config = dict(
    n_layer=24,
    d_model=256,
    n_head=4,
    n_kv_head=4,
    head_dim=64,
    d_mlp=1536,
    vocab_size=1024,
    activation='tanh_gelu',
    norm='layernorm',
    norm_place='pre',
    norm_eps=1e-06,
    positions='rope',
    rope_base=10000.0,
    rope_fraction=0.5,
    qk_norm=False,
    attn_scale=0.125,
    bias='none',
    tie_embeddings=False,
    parallel_block=True,
    init='normal',
    init_std_qkv=0.0235,
    init_std_o=0.0,
    init_std_up=0.0235,
    init_std_down=0.0,
    optimizer='adam_variant',
    lr=0.00138,
    lr_mult_up=0.948,
    beta1=0.9,
    beta2=0.95,
    lr_head=0.00605,
    grad_clip=1.0,
    warmup_steps=280,
    schedule='wsd',
    decay_fraction=0.663,
    decay_shape='pow',
    final_lr_fraction=0.0,
    batch_tokens=131072,
    seq_len=1024,
    doc_mask=True,
    train_tokens=1481000000,
    steps=11300,
    dataset='wikipedia_en',
)
MLP neurons of a small language model. Each row is named by its layer, matrix (up: input weights) and neuron, and shows model dimensions 0-191. Each number is 500 + 50 x the weight over its row's rms, rounded and kept within 0 to 999. Numbers have three digits each.
After each neuron's rows, "fires in" lists the words (lower case) most often at its 100 highest values on Wikipedia text that the model never trained on.

L2.up264:501540521436471526437504523583428481509514550598493452584491492482495443424443465376543475564497492476440575489478459414516449547512488496540474549509470486516493399464543390420454363470452501495532528538488538503475461462512483516438560402503501547556448548452600508467474474557577559526467523555435494411544527526507525624539555560431495500415478494544534515529484532523531488453569463465519493503376539573478507415388547491497475502559446477537524470520452638533494546496544466481477518435534467506541431473474442561635568578513522480464428485501433489416590523473518537486
fires in: "all", "his", "cooperative"

L2.up1395:500444638496544554502565537496564570570493445524537473558431497479551542532488537516489570513586530531486486473512564500479497520556512498569549516444622548493584549528588663537488456483555502499552548553444473539490504595538491512561488535505513582452568542505475555382476498522524469524456518512559577461552546484478623478528488494483471459496477543544445516475548442499494404613579551507502540561435522561581549510551585590517484474509460544505518541492417474449458546530420581565504522439512536524521554509460486507562531485499515496495458475491395493420555532522354505495
fires in: "can", "william", "parliament", "miami", "diamond", "parliamentary"

L2.up1079:572558490461560478497650510518530502544524514491571597527447532508543462499440558515512562406567577544617471513500489559542496489499475462511523520479491534498537504559539498553536502449510468606523571482446530497513513557497493480483474537431611516507517516538484530595503562487472565585511599523453550528584600524540520512592550544526532415537537466519543541536542486523476572518510528561593563558482462517532546600474523448556487511496518632505552560624529458555499572509601507497503530468488555551523567570455466623537572465625471487563481488524530451469425462474368486522
fires in: "award", "awards", "towards", "service", "office", "awarded"

L15.up191:444579549544505509424527502523542480548593609426459557469472497465439461519493507528506476599541578554599536431457469436524523473417518634465523488445495493496535487478578507469480525410460521382542479568477501539452506512527523542566443463507494514457558458408582546388566552506552415555354534485499534473520538484540499495489514511449552521500504462508523557481366464468443380496497503447540526452493498487580500505551525568498558539494467458468489437569483520541500538548383552434458525461434496532469405501472470437457553561569515415567505427596436476494474477538500491492
fires in: "to", "can", "not"

L10.up439:436405440452559427554471487443547535461482518516453494450470567530461457447514459464471514475444500486506570494463423455527535496383475456459451551487509490485527507416491477481490454461489457511419474506475498431464450456507507417481381446466451455496501427481597426479553492507493523519469500540412420468411455503601439419468497450487528502448472513478494462505472450419469408523482467513473472491465471477501500537433453554592542490431508547512464499476419510378554471509458519521420464431480442485485464464572493526489409584472470442467427512523463443540472446544458499401
fires in: "born", "announced", "accounts", "young", "attorney"

L2.up148:546426601561489485528536514594500587510466541494538574531508451399516590426515495494461486479617486513514481483437424549596555530528416473546437460489525435441536371607557498469456601512525526437525508509487567536545457514536437475478536488501337571500571577478444440399488491484431438460473540506496546528459495505461566445523526530520485450474475603498500418496524500494513422602548501461456499505417556523523485525486461538532587477500431439486459554410462366580458565507424523533490483492509529489507518493505568464501527442447523510401490530397505494379529530492407514497
fires in: "states", "each", "massachusetts", "machine", "coach", "karachi"

L14.up1518:578496459528505553452536583531502488535482553540583487516537534509508422478448514506525479488542457436512552480401456567491445503451497566569497544546485455506559516501482504500458546497540507468494528599470459389432420558425466445522482452542515514409507430405503534455569568455522515526494452484532552545528510455565562494458441419485533511508530493491594456414537567526478528528552565611426493476469502485457574548498519406588623493470379478506483479394560587466451497514484423570469494521424435462473466497552481574439526467501403502362424471474464504541520483563438499554
fires in: "at", "near", "around", "nearly", "jane"

L2.up395:451492519460332379506411431474442407492472491418495515497456461512438449400519457442496458494530416473417510493483444465370485435466440428555405454506547559460508482482405517468482420473480483469529449464510450521481463435472350467465515466475357453413466505495408466433472491513465415490498451490465502473491447442449474533505449511552484522476452530458498443493388439458434506469477452489363568459492519465455480396432366514484552507509410466556399498506483478427528437494441477479468456505514374494462477495545516418449465460413516451505492509469449487452491502471619399469
fires in: "where", "which", "round", "ground", "around", "surrounding"

L2.up746:520571511405529457539507548502601519571509434493593507497509534559536468509500608522532460454477563451556490472531570512565469511546580520450449526570557511558489474536510560448497476487561599489505493463464461449550508530471466528564490457543572439529486484561503552635527528499482613540477458441538457411512548500462468527496467580503497551505518473539564525474448518529462520491526452526604538530495514448528616561511714399487500482546534552605535479562454569542551508596512527438525515527564466499549546540576472526535544529559486486579488503563435470515425501532483576509
fires in: "award", "located", "awards", "towards", "local", "location"

L10.up167:527468517600435485428494474531553474438426448422528484438457504458474502482488473554456475471478414538485483420503435383415466532466415503491526471462470504380449482463421469439463430461498500465461487428469479446434539432493526379443463461542455483471372455403491476511503480498490451451508405484510486501442488456490447466514479410459511465493413470482446475440482536518444437490485478422378487436470484502446435512539427499580495499427436437406515494476460493446507447441467432474477449495465575468492457468476439514501484433443373396463558428499516471507459513395479464477
fires in: "its", "former", "houses"

L2.up1249:463499494503413495512439541490549462468533417505486451566441493533601472478535459482444529502485458509508458455485478373512418491535461571490654543531527651468418558469516439384594422548436443600483580468459469555515548499491466584490525515505565530503513540514538489556574512524513392548512536512570464550578575490524463505591529469430517467457591475581580523519525475527504460567473478471477510525513454537491471457504595511488497536491504432436457538521459396497475581492497519496528552447581497498539500479554454504474483532491504534561469473409510469503501488525485431454
fires in: "which", "across", "acrochroa", "acquired", "accept"

L2.up557:549536551559563511515514504496521578449577548536522520540539530508557625525536527544507567513510488553513513516489409521479566480438546542536587453480544586508511493555534562560652538466515564548542520558512527515488556468537593504552550523523569597461484552602512554573530497536565538493549539516569526543582529556575474547493563473501557523519561513504475590452554492521597521566453515535591465558538505522537447474492492530533539584581624610582507553561545540586610463518586470563539542525505478561566563471541485503524496551517585553534553535556556515509541513534607532490
fires in: "including", "included", "include", "includes", "accounts"

L2.up609:453463429527446514442453501428468454466458503501436402456419485479429463469490437448447402461369479514427478476506465420414451468459492425485509468447449449455428486465461369440503406489475453453448460441483438487470426447467442433478434439497456481487439452457523469414438449448496475436489441487435432495483451511475411439468493421436489454459482486458473485432451488447479464472462428487475437482468453462458449450468463482481396502467471382414446438487506498395454426413435509522510466473398476426466468471476449452441501493433471418456480479470478482446475447438433414432
fires in: "american", "railway", "details", "americans", "railroad", "daily"

L15.up189:511454472454348533367509450491510481454440524546428487500486468497462495514524507536461428532513595506498519449424401491561573566604568463509454522502457490453505430537415468489434509357494466542554460557482504440525509551457463518560468509613531537569559487487564477477516620492432580525536455511460456494485573525505617529518479453485473365404487386534567551484434411550451503520504502512479520504478510450490550466576527464484570550489466491547533527516542533508584486544464462568401506511482475483461458415538484573539629456591569470469479476626541484516449504491470508526
fires in: "by", "of", "half", "with"

L2.up157:480460531495552480510453484534433445458508430598406355447496446428484441483491474510425511550574475509441441508458542443459474428537576514472411444486482423485472416424548578528466477513484560433440446503472495435451458496534538477525480486484411452537433387413416499462391460477500426456461442515567535416330484512433509455488520476492455433503463506541460487554384515509546430479528472454482496472538528551485581454518454502439469394509465429545533474391464511481412456479368456521488446524552502472473452474387478463518512482423468456431515483453466477538619512524508544478
fires in: "its", "jose", "those", "whose", "close"

L10.up319:522525582555542541513520591530597569609574567544574531521527522570553538513552553533558503571491497543553582530543557534608541554537528553519524551514538538548532590527555541486497525549538560591588622494523547544531523592547576549538515606544533505566567496550528555591540567522543566498531578556544511519571567525544557546497487591553520503558485570527516528542539553542543507516567548526512547548512525552542543546558598518600490489526558574517550562552477532508547516542617559547510522512521557604526563557514534533524521573577490511516548523565513536542560512545542539520
fires in: "their", "born", "river", "joseph", "attorney"

L2.up55:561507545446427477548431483494571524507504415473497514486518443565566438440498559472501489434451466506525512489443506500485421536563427524411406607496551527553502447437466621396517421534509473518548506531469565581526527554483432634500545537403545454490485471581511500668576575493548538677522554485470471556550530490514479516536556574477489537578424501509534486444513591492406530469463532419517566504556458467497528589467529482562479514478461475543475517524468486466557563537452508467484490511567482484478537530537468522457494540539479475616540406493476504554538458492639485549
fires in: "born", "award", "awards", "towards", "awarded"

L2.up454:535376496462533485602515568577514497493539493485512538433495471497471567547477463471503488465585482483598535514441517558429519506530526587495323595517477535517517481473575538480541548515471490542491478538491507502516556540454523591538573500476539460577561480502431499456587513545442466557498503493539531542493489517437557522538565476503484560538491534582518473523550567494465440475548507430480525471495524589509517516559556439426509508510532534464483489551436531599538585432493457493478457550515514600418523501504453472532508550488488536403532503517588482553564513494411526508
fires in: "22", "county", "country", "2022"

L15.up158:535477538503411510509515604470557458535509487483474486444515490477484454539555451475451400435541601576491552529566460442534516622514512517494507493473466486460534384605454511549438452576537528558545466529464522380531453525419518449470537514520507469518498505419527500472494448602500519440423389598547459413542593577432490579503545476544558446464406468537494567486430546457498528537510587482423614485432463449470535524580430480484556562434574417375481429499543489555513563432542468445449430459461521522566462509480485508646479484532576536497432539547494487470512497449512508523
fires in: "was", "were", "being"

L2.up432:534510568498531495479459482446572427562594489450499510563569466490589488552521535514497504567567475485549567500427572489454563470458528540479579507571580610500475600479441585504493515495462519538493517499551528522541587529525564469535530549580450604459472545502444586521502564530477524486494563471615541522570555476443543540513468500474547492544526469509493481517432438481433478496570487540441607523574532492476568435495457532592526547527538575582475545490395518499489531494483507470466555522560502551529475516587452503537414526430513536499522552580498474551573482474675477538
fires in: "would", "where", "bank", "which", "ranking"

L10.up1089:497508487545459443423483529455566489481478479517469508433470505568416519417558513524478413432468460481523540480432500455531479497487502540420418509431478519441443441456503481416463382512463505519498476421418481510412497475465503421520461475519409463546489401448457476523520459389496454417524453542390401471442506466488471398491446416489494505459382445469494514467414517477452424515466496481401454501441491498475505453455470445563448466442504463493430487465441528390456482379541470529463416462463489454475466473470454500463494558471398409476479513483400495506497478450491480385
fires in: "its", "jamia", "data", "soon", "itself"

L10.up98:487511515560409458477472480511519489461519476501479496467483443476411502480464462501530395445521412480491465435463481410398476501512527527466442478486470467342454539413483456445445403505462510461445511409430488475439535383450511468467424467504528492506409417456415480387492472421418452458454464502385511435474470427454433518448482434483488493440395426437488485432550501491455471493492476451423472489425490502444472463475448451552471509444467411411414495461447489495507526426478449437423417510458494461489512487487471441484454493428483435461460467464440437480490459418472422425
fires in: "its", "music", "culture", "architecture"

L2.up1173:452487485470390478456386440520520391488492523424445449505485512538532483458475421400479523426500401448443474471488495448388495521433455523457692515470575526474424402480435461472568495492417372381466560523534492503490468470531475472483489495509466528524490472472529537461520553472516427482550521493479472520499525450586456486508424508432506425498531459516433526515463489482453508444414538524457636514529493439504490491507340520542497531497499397536419474443420476502502417480409465425419488522430468390569481522474477522533478509504510507512472480508518477504566493471601469583
fires in: "would", "only", "individuals", "industry", "wave", "independent"

L10.up891:516529554547532517509519562554589563525578518508571519501480561527555512508545562547526559497554531518541591573537551542545548541505506530536537569558525560561555547546516546547539521542560549555508532501577524526526530591607548516564501565567548548549524510530549543585595512617533524597538572524504464571469513565572516507520566571540560531507513621472502565539556485540574457543591587517517481537552518595557521535543553549613495531533580610575554543539450517499546524569512545512542582551551596611562535588556497534534507556560541501506567521567501500585516505588548542505
fires in: "announced", "young", "california", "accounts", "born", "attorney"

L2.up1386:467587443484504443448468508457445477427519578463406464502465584482539519487521376502507497474461466571429524465458467499374500538379453494519674507511554514461487479501499478530544561471428429504507574523513483554474510488535476483480477505496491506478474466514523506455524487462559408506559510461427449569550504438532508504447494434437507525499557468496451544467489491471507582436414499549547547512544460487510463464493328495535452544522528456487441555471533521438567434484474510458518556464400484474590504520532504555497467497450608558585550540506578495474540470549590423575
fires in: "10", "only", "2010", "national", "100"

L14.up1312:449476471489451438499539511550581441447581495574562491598469522576470485529424401496531498420550539454473541491497541469556619559480437476458552553409461536505562536477513567457405556531455556485417507529501495503460431462490539487492522465523530467562453539448501589440480488467552572515429502541441572553459475473516526509548563574473545523527546471539516602491422500515431377533408485563567517409470532524560458506392586423479398523585484498435497478542494508439440547562509480547579438605565474488538443454496476483469590468509532462542517508455451464483579424510538485513
fires in: "women", "they", "men", "mobile", "except", "then"

L2.up47:486498495512436559445555543470538448467531506538493501589487456468518468493443498411498434530464480544478586480483433415512518556505520533507411512525411440487543409533616448373517352460360467462525485526494514539559456489519460441476505374507488556573499508498590489449553502504487527493446504566497436376553520496506529569545580610463483481433443383494538564529474516522511496459509510438507517478413545529511498451458468504496514505478530471389454514480481563550509551506552386473521506505524460471540415518457503557559585526500491533460500455534409523482562502409545568554
fires in: "be", "before", "began", "behind", "being"

L2.up1144:530467492467488508539538463507504528521588511553540457536559482522539522485574483533543533583605501539494467464443532547532524453511650521488499531595531564480523551467567536447538577538554545583499532525501523461532536531516439581544555535529476485511532504577480534478467523469470432606504443458489538472461495521509511516542484500531518559519491538544549457558571552498505506454552514512536543474536515529522518503550558501530524475522567584576501570523487478529489516530500578506574543527526500502583533543549464546543495492520526572513534511513572493565494607567605504529
fires in: "new", "group", "round", "ground", "around", "newfoundland"

L2.up1487:461462447559527494556455497518454558459555544505473548515467544454483579443543488453484483447493485531500531555526393495587500517484487558516489566576487475523601474454539531491584478424388556548554461466513499477507521447499466597397506480485533427540521490613629503562515451545516555524575479511517531547508471483443477539552556509492508615488546524467542554511479501568515506498461518506542554476551444532499513519498459548497622507493497462527544566479517546509617442583512452449535502494465511557488552475536509502417460533512499537606470505536599496496476409496546554502
fires in: "10", "100", "addition", "position"

L2.up286:547503496597592519543582541503522540572510527512539541509520540428547563612463663544498529529460571463646574546540542565564530518490565507505535486502527552550505578577502430586558511476558528519540548544552569528510520529487563414502497491524665560515510526513508511637560447528488664516512596490611512548558543574483556538513504524538510551515536448518547516473522526544562491505588486552660448575517488540487495522529605464518526539478613597512576482572581533546480505539631514522472517492547525581489477485544484548510513523622490507568503538566539494514425466476544581496
fires in: "league", "championships", "division", "television", "decision"

L2.up515:412533412530547436493552569465435433413581596569381449522494543512490514461505427480514446461454508559442484500586456436435490489447532506490622547446435482463441592440530375441458456503417423501406524426491414474504484433518407489430456484491532473542426490460558470476481453501488468541587490519483509543519520504559453487528558422496510510528575513565510531552503534566523542533479434523552513471523445500450517499473395545483485472565491384440517524529498523585531420408529484459565504492471492449582493508441514509498503479538481551576545505521552493543493401516410443487
fires in: "10", "11", "three", "100", "two"

L15.up658:528521502538355477497515533429522425416495534495441481510491556452558420499549547559514486466506585515547599508438523501446501615602531518483426492455424393479536429503458454554411585453497541500440474485473468384535484484475471511462482593591498475454403574481485548541550565471515468530444382540564433496533512571448502482542535523502500381459408503440515513507412518557413560501612533517440479536462620549485551537467503538571574491491507490533557470543606508509492504523496554482414520571520483471543474512450526566609568418587497551478502418553516482529532510468426468497
fires in: "by", "was", "sir", "is", "of", "chn"

L15.up710:458439495488428420502525544470494489450566507554441474555567547558434538530480452463463411515462560558504520454449463496541530494517401445565446485456509492477476450364544552531472371485517513455532496507418510509462511505452462499441521493516531525496356457513557573520516490481483540443509455584472485442555576601566475542620566595551500500414535539463467511465448442524445511539564460464525418544473557581551505515435454438503492492614494528461565517584536525504468476517417544463399477490458463487526431514468441455468517551555594538509490446528513507479584591477499531449
fires in: "this", "his", "he", "plot"

L2.up1029:422488521554432492530417522550504418523577535450511398537463466537536457443497489475465508489569471499514505506583494425442516540511574503594555509453631534474562464564525557589512494563527456454509558528552501536526430484554492529427483481537535499547530523514526554466494496529560388491549495491613436532533534518538486498494469566514544466492570578528459557590577474542533523525546550504527641497541516558551560484506481653492577488535540487577480516452445515601529410529407517473459525554511479476598515543513484497502529517555588568596530549489492513491598500528616603585
fires in: "while", "only", "whose", "would", "what"

L10.up1296:523525559567420484449478493517514483481466476473446481434452457515457482442500496547462463465482477526459477486440447435458448533437425552452517518462450467415446383426480474382433379499490534471514457393458496495390567448419482419484500432502413516540440433398457446537507510464483435460534410518475485526461559457504468441521416396407525508496442424487479537500443544480453444493453501468378499528465434515448480488531387530542482456446459499454472482485438466449474458396512460505506441468419520469473460491470422506553539457440378431506504479442415467499494466417473481403
fires in: "its", "doctor", "except"

L10.up839:527584555588581544506510598560593610528591527578544520459511586545564547458565493572612494452494493500520564515508549520597554551453475569523517523485540538558548594540611537472546418536531527577508534538526520545487541578551587492529522577560505502594582473495558499563584512519512568477526511586407476540503533511601497495510531528560568516512469547508492525536515510528482491513546525502483518543478438477544472591549487520626509510460535676545486543560421519511576571510599585524487494482500544591464557564493523604549502538579501483479472538626471533510519482579470525454
fires in: "river", "california", "their", "born"

L15.up1530:418426553570527422582545535470565559469474553541388565531559492464532517448443510390521484515493480481455570473504504511439547505547547476482506534432412464499552404486518500475434463438442442438532506545458455491571460446554414584501333483438489370623443526487582450414525541453434418605495529526557529527565470481531461545549471533468522571498463506448528472441487494549459431516488519508452464553521462516551555485532484424588455563527546555453557412505503453593438555521447531408530502385528427514544475517475514467466545591502519523520492440469549517523575517521481460533
fires in: "would", "to", "can", "for", "continued", "papers"

L2.up1096:523554590493545423582501456503502505460443467544513458466435535463526568507471432495427532335561566527419442530521573480507494418528469558506484442441489502498514436518592428582412506480461467476471465505465497467505556525571596487636492543527438528462470449497515460415446441500472431519465467517478544401456497476470551459458440497556429456482564544512456475446547472547505508442568550516438501530487540534489573447525535583447489442535442424465493500455389479544471453448386482598606459493466539471391518523450521410555542435391455478481504481391454537551454490498479509474
fires in: "can", "william", "parliament", "miami"

L2.up253:480485543478564490533478522535415508475567461547459506473592449514483537495564525481543486543610463499464487535427458546625556481551511525560402557614446487549479477472562578464525560491548547571475470498542524457484506463530520584512553546536496439580440497569513496514519546528441597495499456525469539526362482505528430513552550468561515570527462578547482498558522512517525461520491538502455508460572490541472535409481550570499592476522549625619565541482474566526565483561534478484543460558559559513572537497480532481493468489512531613521541485505591549568532559619517484535
fires in: "new", "round", "around", "ground", "background"

L10.up1495:473445469494460421479469496483467453459447471426447471448466471439432452455437436453461423470456440486481463445461465413441463451475456454450460474488473472405474484408459430452459424436445478466451445433443462452416439450479457443460406432470402486464436441438501441471495453454457470445456465501429455483473493451490466392463473391433488457426432473471483421476441468433427446484454473442413483483424465466459442476460441446523480485415461415446452472447483473434487475457474481494437449433434487478488435439472455497449469482420447432435488472430452442473451447404470436424
fires in: "born", "motorsports", "yorkshire", "attorney", "introduced", "washington"

L2.up162:496522490441491476542403516434552509484491480520516470441360479473477566501538632519464496423490462449501527508484482470285468420491404484474414466434528502498525542512496458524539349486436527429554447422503465526500565497450518502474526386476441467444492479460435510501464374515478457459503498487590493503499441528401487519481463534506492579452526445458515523403405446498540404504573422474516463512466474494462461433516477526514539501476537471474509486542519525390476474455527499483441512514481516585400470450511446469442533506489487453562569543504428506346472514424597452463
fires in: "member", "work", "worked", "works"

L2.up54:454476454438440462493446478466487498461473529475526453448470487474418447445512436517467460437515453496447435462477446450354482464475404381501453447422492370428458392528482423406445439487454548394471473431472499491506439484453471462452486440487386510427495487454491488409431475449507383460457461475443490460460447447484442433454436443508513412440475484507462463463456470459467477485457426472474471501450481449455410470480459517415509457469431405449439451486488447468497499430508509451451485492390443412474461498469482480474486501418479462424520506432405489388480523478456452452
fires in: "american", "americans", "executive", "objects", "secretary", "technology"

L2.up196:493533498481519442547521560502414562482609605523463508517559554456512593461508450497524457461512495564501438527498503538444576505482488572562549509481538521480532617525597379474472621575466450542546528532502576488464615522527537645506501465499584480543559452580508460470492456517547458607526496437481465496527491458528571480465465467494449586570596534505467539414625569475508553541524499545516462491505540543486495517500490512505554473519520466352532530476510532584501440485493485539571534495438592499618527516473424521535551492493521531596516489492547560442496466485529515532
fires in: "national", "over", "african", "discovered", "covered"

L2.up400:465493458562548435529537523495511479457561576497447438535452501490481439443471458474463567461490488529543543525619440486448491509439502474611547490412537574519584547537528351552425445523456383446564561517518553524489429469554463451440420477486599457569540487488572438528506482571516437514547596532529513629534512512522481451490511518480486595465561528522494563512629478543529596559493495560570539525497523557459457503518359516450535494513556514484568533455588498575564403490564477481475509482492564516531509520510494487486541546499552511671532545490538538531563416517568503535
fires in: "10", "eventually", "individuals", "individual", "100"

L2.up219:422510495442550501458439486459486524466479469530510484479395487466467496575514495522475493558528474537503494499329521555307488479533446464454410431534535500486430411483543497496556450446497555435554519454481524480457560518469476449528496490491487516508489416421357554478510478423479481528430462483478522456514476520418550513521481414427469477460478480452478517441407366479522450417444483539483434529469509444483392432528373499512433529507521602536483469547547513389411471452524538503440457481492468586501477421473464562496492472412443481446522500574523466518456486501537456399
fires in: "held", "championships", "old", "kashipur", "relationship", "township"

L2.up277:529486494443458365466544442449492486440443573507473447498456498451496322447470417485542527500527460520437425456477426522437480447473463397484472439409498449454498481520484496493465513429544443385497451556495528495502397523469351458484452532482431611409541532421456454533406501475453478506460526483408546431508523435562461461514398473477503457444436423498503498435464452427457490517505494510476524486473491428520427459489430456482441472471432414471458526467508418454476458463520476499483499434473510461470469504477466503488496458400475437539471507485396458378410487400472379485
fires in: "united", "where", "pollution"

L2.up140:463512465434423495399508428517496498453416443523463528500512559484449402533472434499537549594551499507498394487457463533485458521460396434438477436531439415472486405481503491493496568442497525420480536469455544451475480514488517458508468538432498538479522441444421443488476554413505461523455497489465534452456502458483527492497526446437428344476423474469493484588258477436520450484399576495478486504419507472499458490556455456441485491453449447456491485505607483423461541556506464493466477444449474463499524475453528550495532443495485517416410474475507473491464523501424451470
fires in: "championships", "kashipur", "relationship", "office", "township", "service"

L2.up482:394560422553460521556429545505492381516600479482503448497490509565506519564506488485518554614522569517519511571541558447414534518525473500522576464500532606480465574492477416599578565598522498535477608529532512484498557512451498583502523473437607458533542430533496544516529537495563436531550453471596431470505502568408515598487437567483501434538562551491574536512468480534571473467459481516559519535535441562548563424559548550488534520533603543499470474567491544511441463524535589520447506588429429487532520485517489540496547452563506520574473497562603565606494537472640551522
fires in: "only", "republican", "film", "those", "published", "whose"

L10.up1219:491455472512478455493483488479498527412445473482489512471459474510442491459517489534481473485409433504461482480451402445451452442517486518427453495426454457417513406406486472415476423468421482442530439432447462491440485422458444417456452441491388517438442413437483445508513424442469440459478471513446474484481517479480510466484399364494489525451409418477541478451435489489412476434489454476348505448434478448437506487472471527512470457439439445526425479493421487439463440433474479511454434453471458480460439433445487475507493497424422427470541454447472449499486459409479489379
fires in: "n", "born", "town", "its", "www"

L2.up1087:556493602508651546533586524488529614482449485507524583512426489460511624498491579497481599443614561535445488502490450526485472563555448523509468466463574540476505417609554514548548509412499537451568498522452548502499511539547547312515491554519502535445464504472437493488488519416513538474504601487504566512512541492508567500525489453513456549547510511522472509471529516522558517490572526536502540532432564499513474543487520625562511509527436534488523555501524507558398523531443450532535494474525499467439511475426565525541563437510502535495536492441407521449541480519480467509
fires in: "states", "each", "massachusetts", "machine", "coach", "karachi"

L2.up312:459458451457439464540465481422449449401508532470431455433480477470396504516501480440520361529469436480493499499391482553452529412440455385450434497506445443501473427480466497474449482383464533494507444467495464466464536461432465454469502417474479495433464501486443480474532451525475530500475481504443489461512511460483431499493456442461541547469449469470497468384509477463458500478392429448510442495490426470473463467471429449499512495466512508509500440566500575374501532455585470461469478474425412508507451413539454502479467460404457455486509463600526459446402491458410418378
fires in: "such", "held", "old", "much", "older", "told"

L2.up1392:510481449415508452552471476534489427554513407486544578410442496500444400528417495500487585475602539431618548516475493545470521494535508469562389483518533548528519445483487499660458448454501500416531502431507495485468452514482521553454442506500565391574531468458468529584498497510476387600483493553470530538382493544404512470502424564518461497461519578487562544595463452531501552357506449469540520486475565492422553515505547403472552439433605607505525480515503480555420492505531502454420476539504584601426545526460486524529532482459443537483500547490561442539474481454626586499
fires in: "football", "county", "footballer", "basketball", "country"

L2.up1170:516503431516568491522513437542456488429505467545475494449527459486478447510488524443516571460480532511479452525431566518579505523560481503459416499546477415484446337468524514511505578472492548508438446529416536426460509494480514499537500547442451450567442350491493523584542501487501577533483451553454517474444493535461430507497605483492481473482416484467456508519347590470528531477473463492434466523498487572453508490462525390516457462475458516490519429542534511485479523483520388449495447510476489494505503451452501564546496503465406445464459435496570476620478512464416552480
fires in: "its", "film", "itself"

L2.up1528:419508392473445461435456442459439472458504521548470460493466502534404459465506425490497543534537483525489428492468405462348500431470413415527466414395476522444450482485511291492502519478508478513474500432494475480446489489482438513447469489449437509451532457448495487451441476432537406482468457502459469480465457485487426437470492415420494470435484503437478538444466434425515463493400451482428421456498470445445376468511323489463466485444540478417480485516549517458464436406516489489490508466390539462509480477471446499480536486448506464503482488449510521429489534476594407420
fires in: "american", "through", "americans", "throughout", "technology"

L2.up1073:426538521561514532493504571473534584492591561504470437527502507497553517533563493567499487544544485516519543511497449478409488510449519472544614502486541609503469613476546548550523501590469558534498545527535460549542518497515541562514538492519535561474566571516484568465513483511579464466511504464591515515581497557529544543500530471443538557513587484535577580513509443513536451555569484518522465485514535525561461490544572538568449581509566466520481539491475532479551534482602574499532594521537493600533505457573442497521458563537578539589556565516545502555544539540555482450
fires in: "which", "career"

L2.up889:510464525542496533515521451523479451534630562523447419526597515498480481478508476498483550575582546499557533495505558491516546469504567439588493401477605618481577610585571513603478565563557487418521565592547556535514474521528491538479522512460537538506542551544488558491457441519525446535521556522540543505444552520457552496493455533468494522510547566490547530489600475551539522497452515508633548511572492524514543465577482499494518540443664558576484562458518519485440534564518521515497546436442466522624455459542408546514540504507560472569546571538489486460563583444637550500
fires in: "second", "while", "which", "whose", "sq", "what"

L2.up1215:568509499469519414452540449485493398566525562462520470504492507521472442498480483543496591527602533436525546518501534556466529456483408371558435386445520575501529544603469540505424510476545503452529543527521560556513491527519507416490475537503473535421536489478422510498459475464466458526483541533532559547517522460497542491499392444495540442446482505473553467515460448507462591493473434530554562513558501454455442394481377473508498494453538554612523516497487464436395547444589506541418502504491547518433451509511467542540430456488509476464529597546441475510514475433586404436
fires in: "where", "after", "springs", "pollution"

L10.up4:525578570547508554467494568566550609569590514426556533468529452510534546528499518468520468456444471554519550472499575546505509558553407552499507543476546543494558485487486510459486480528594580601503537461494493530463529510542570505554415539537426481520497431494586500530606563448550535480523514535427425535572544574506523439472529481504476591492479484539484473552500511457544518522546563448357480591492519541482445569563521487557411474505553532550502541486462539397472515552593563562498511531405519651533494537574508551524584524563453470407554542411433495534514474566512450361
fires in: "born", "california", "attorney", "attack", "eastern"

L2.up99:471494541483427593418391527513452422532466484471429462428433455510446494473530460458440387423503458479452525505481484415375454455509460464552475564512513522489460500457447528508477412445434404527460491422559382569506494483493500529429522488567499419558453526409554542374518509500539495415556521543442446608424483478468463460526506474460511559502501460480483556499550463470518494439577486487421555417573496501480501439517427583529444512460581500470458540425426602387420469454401444518498484511432598526372523490435498403487441502444519498478535546491512504493581500461522462489
fires in: "new", "round", "around", "ground", "background"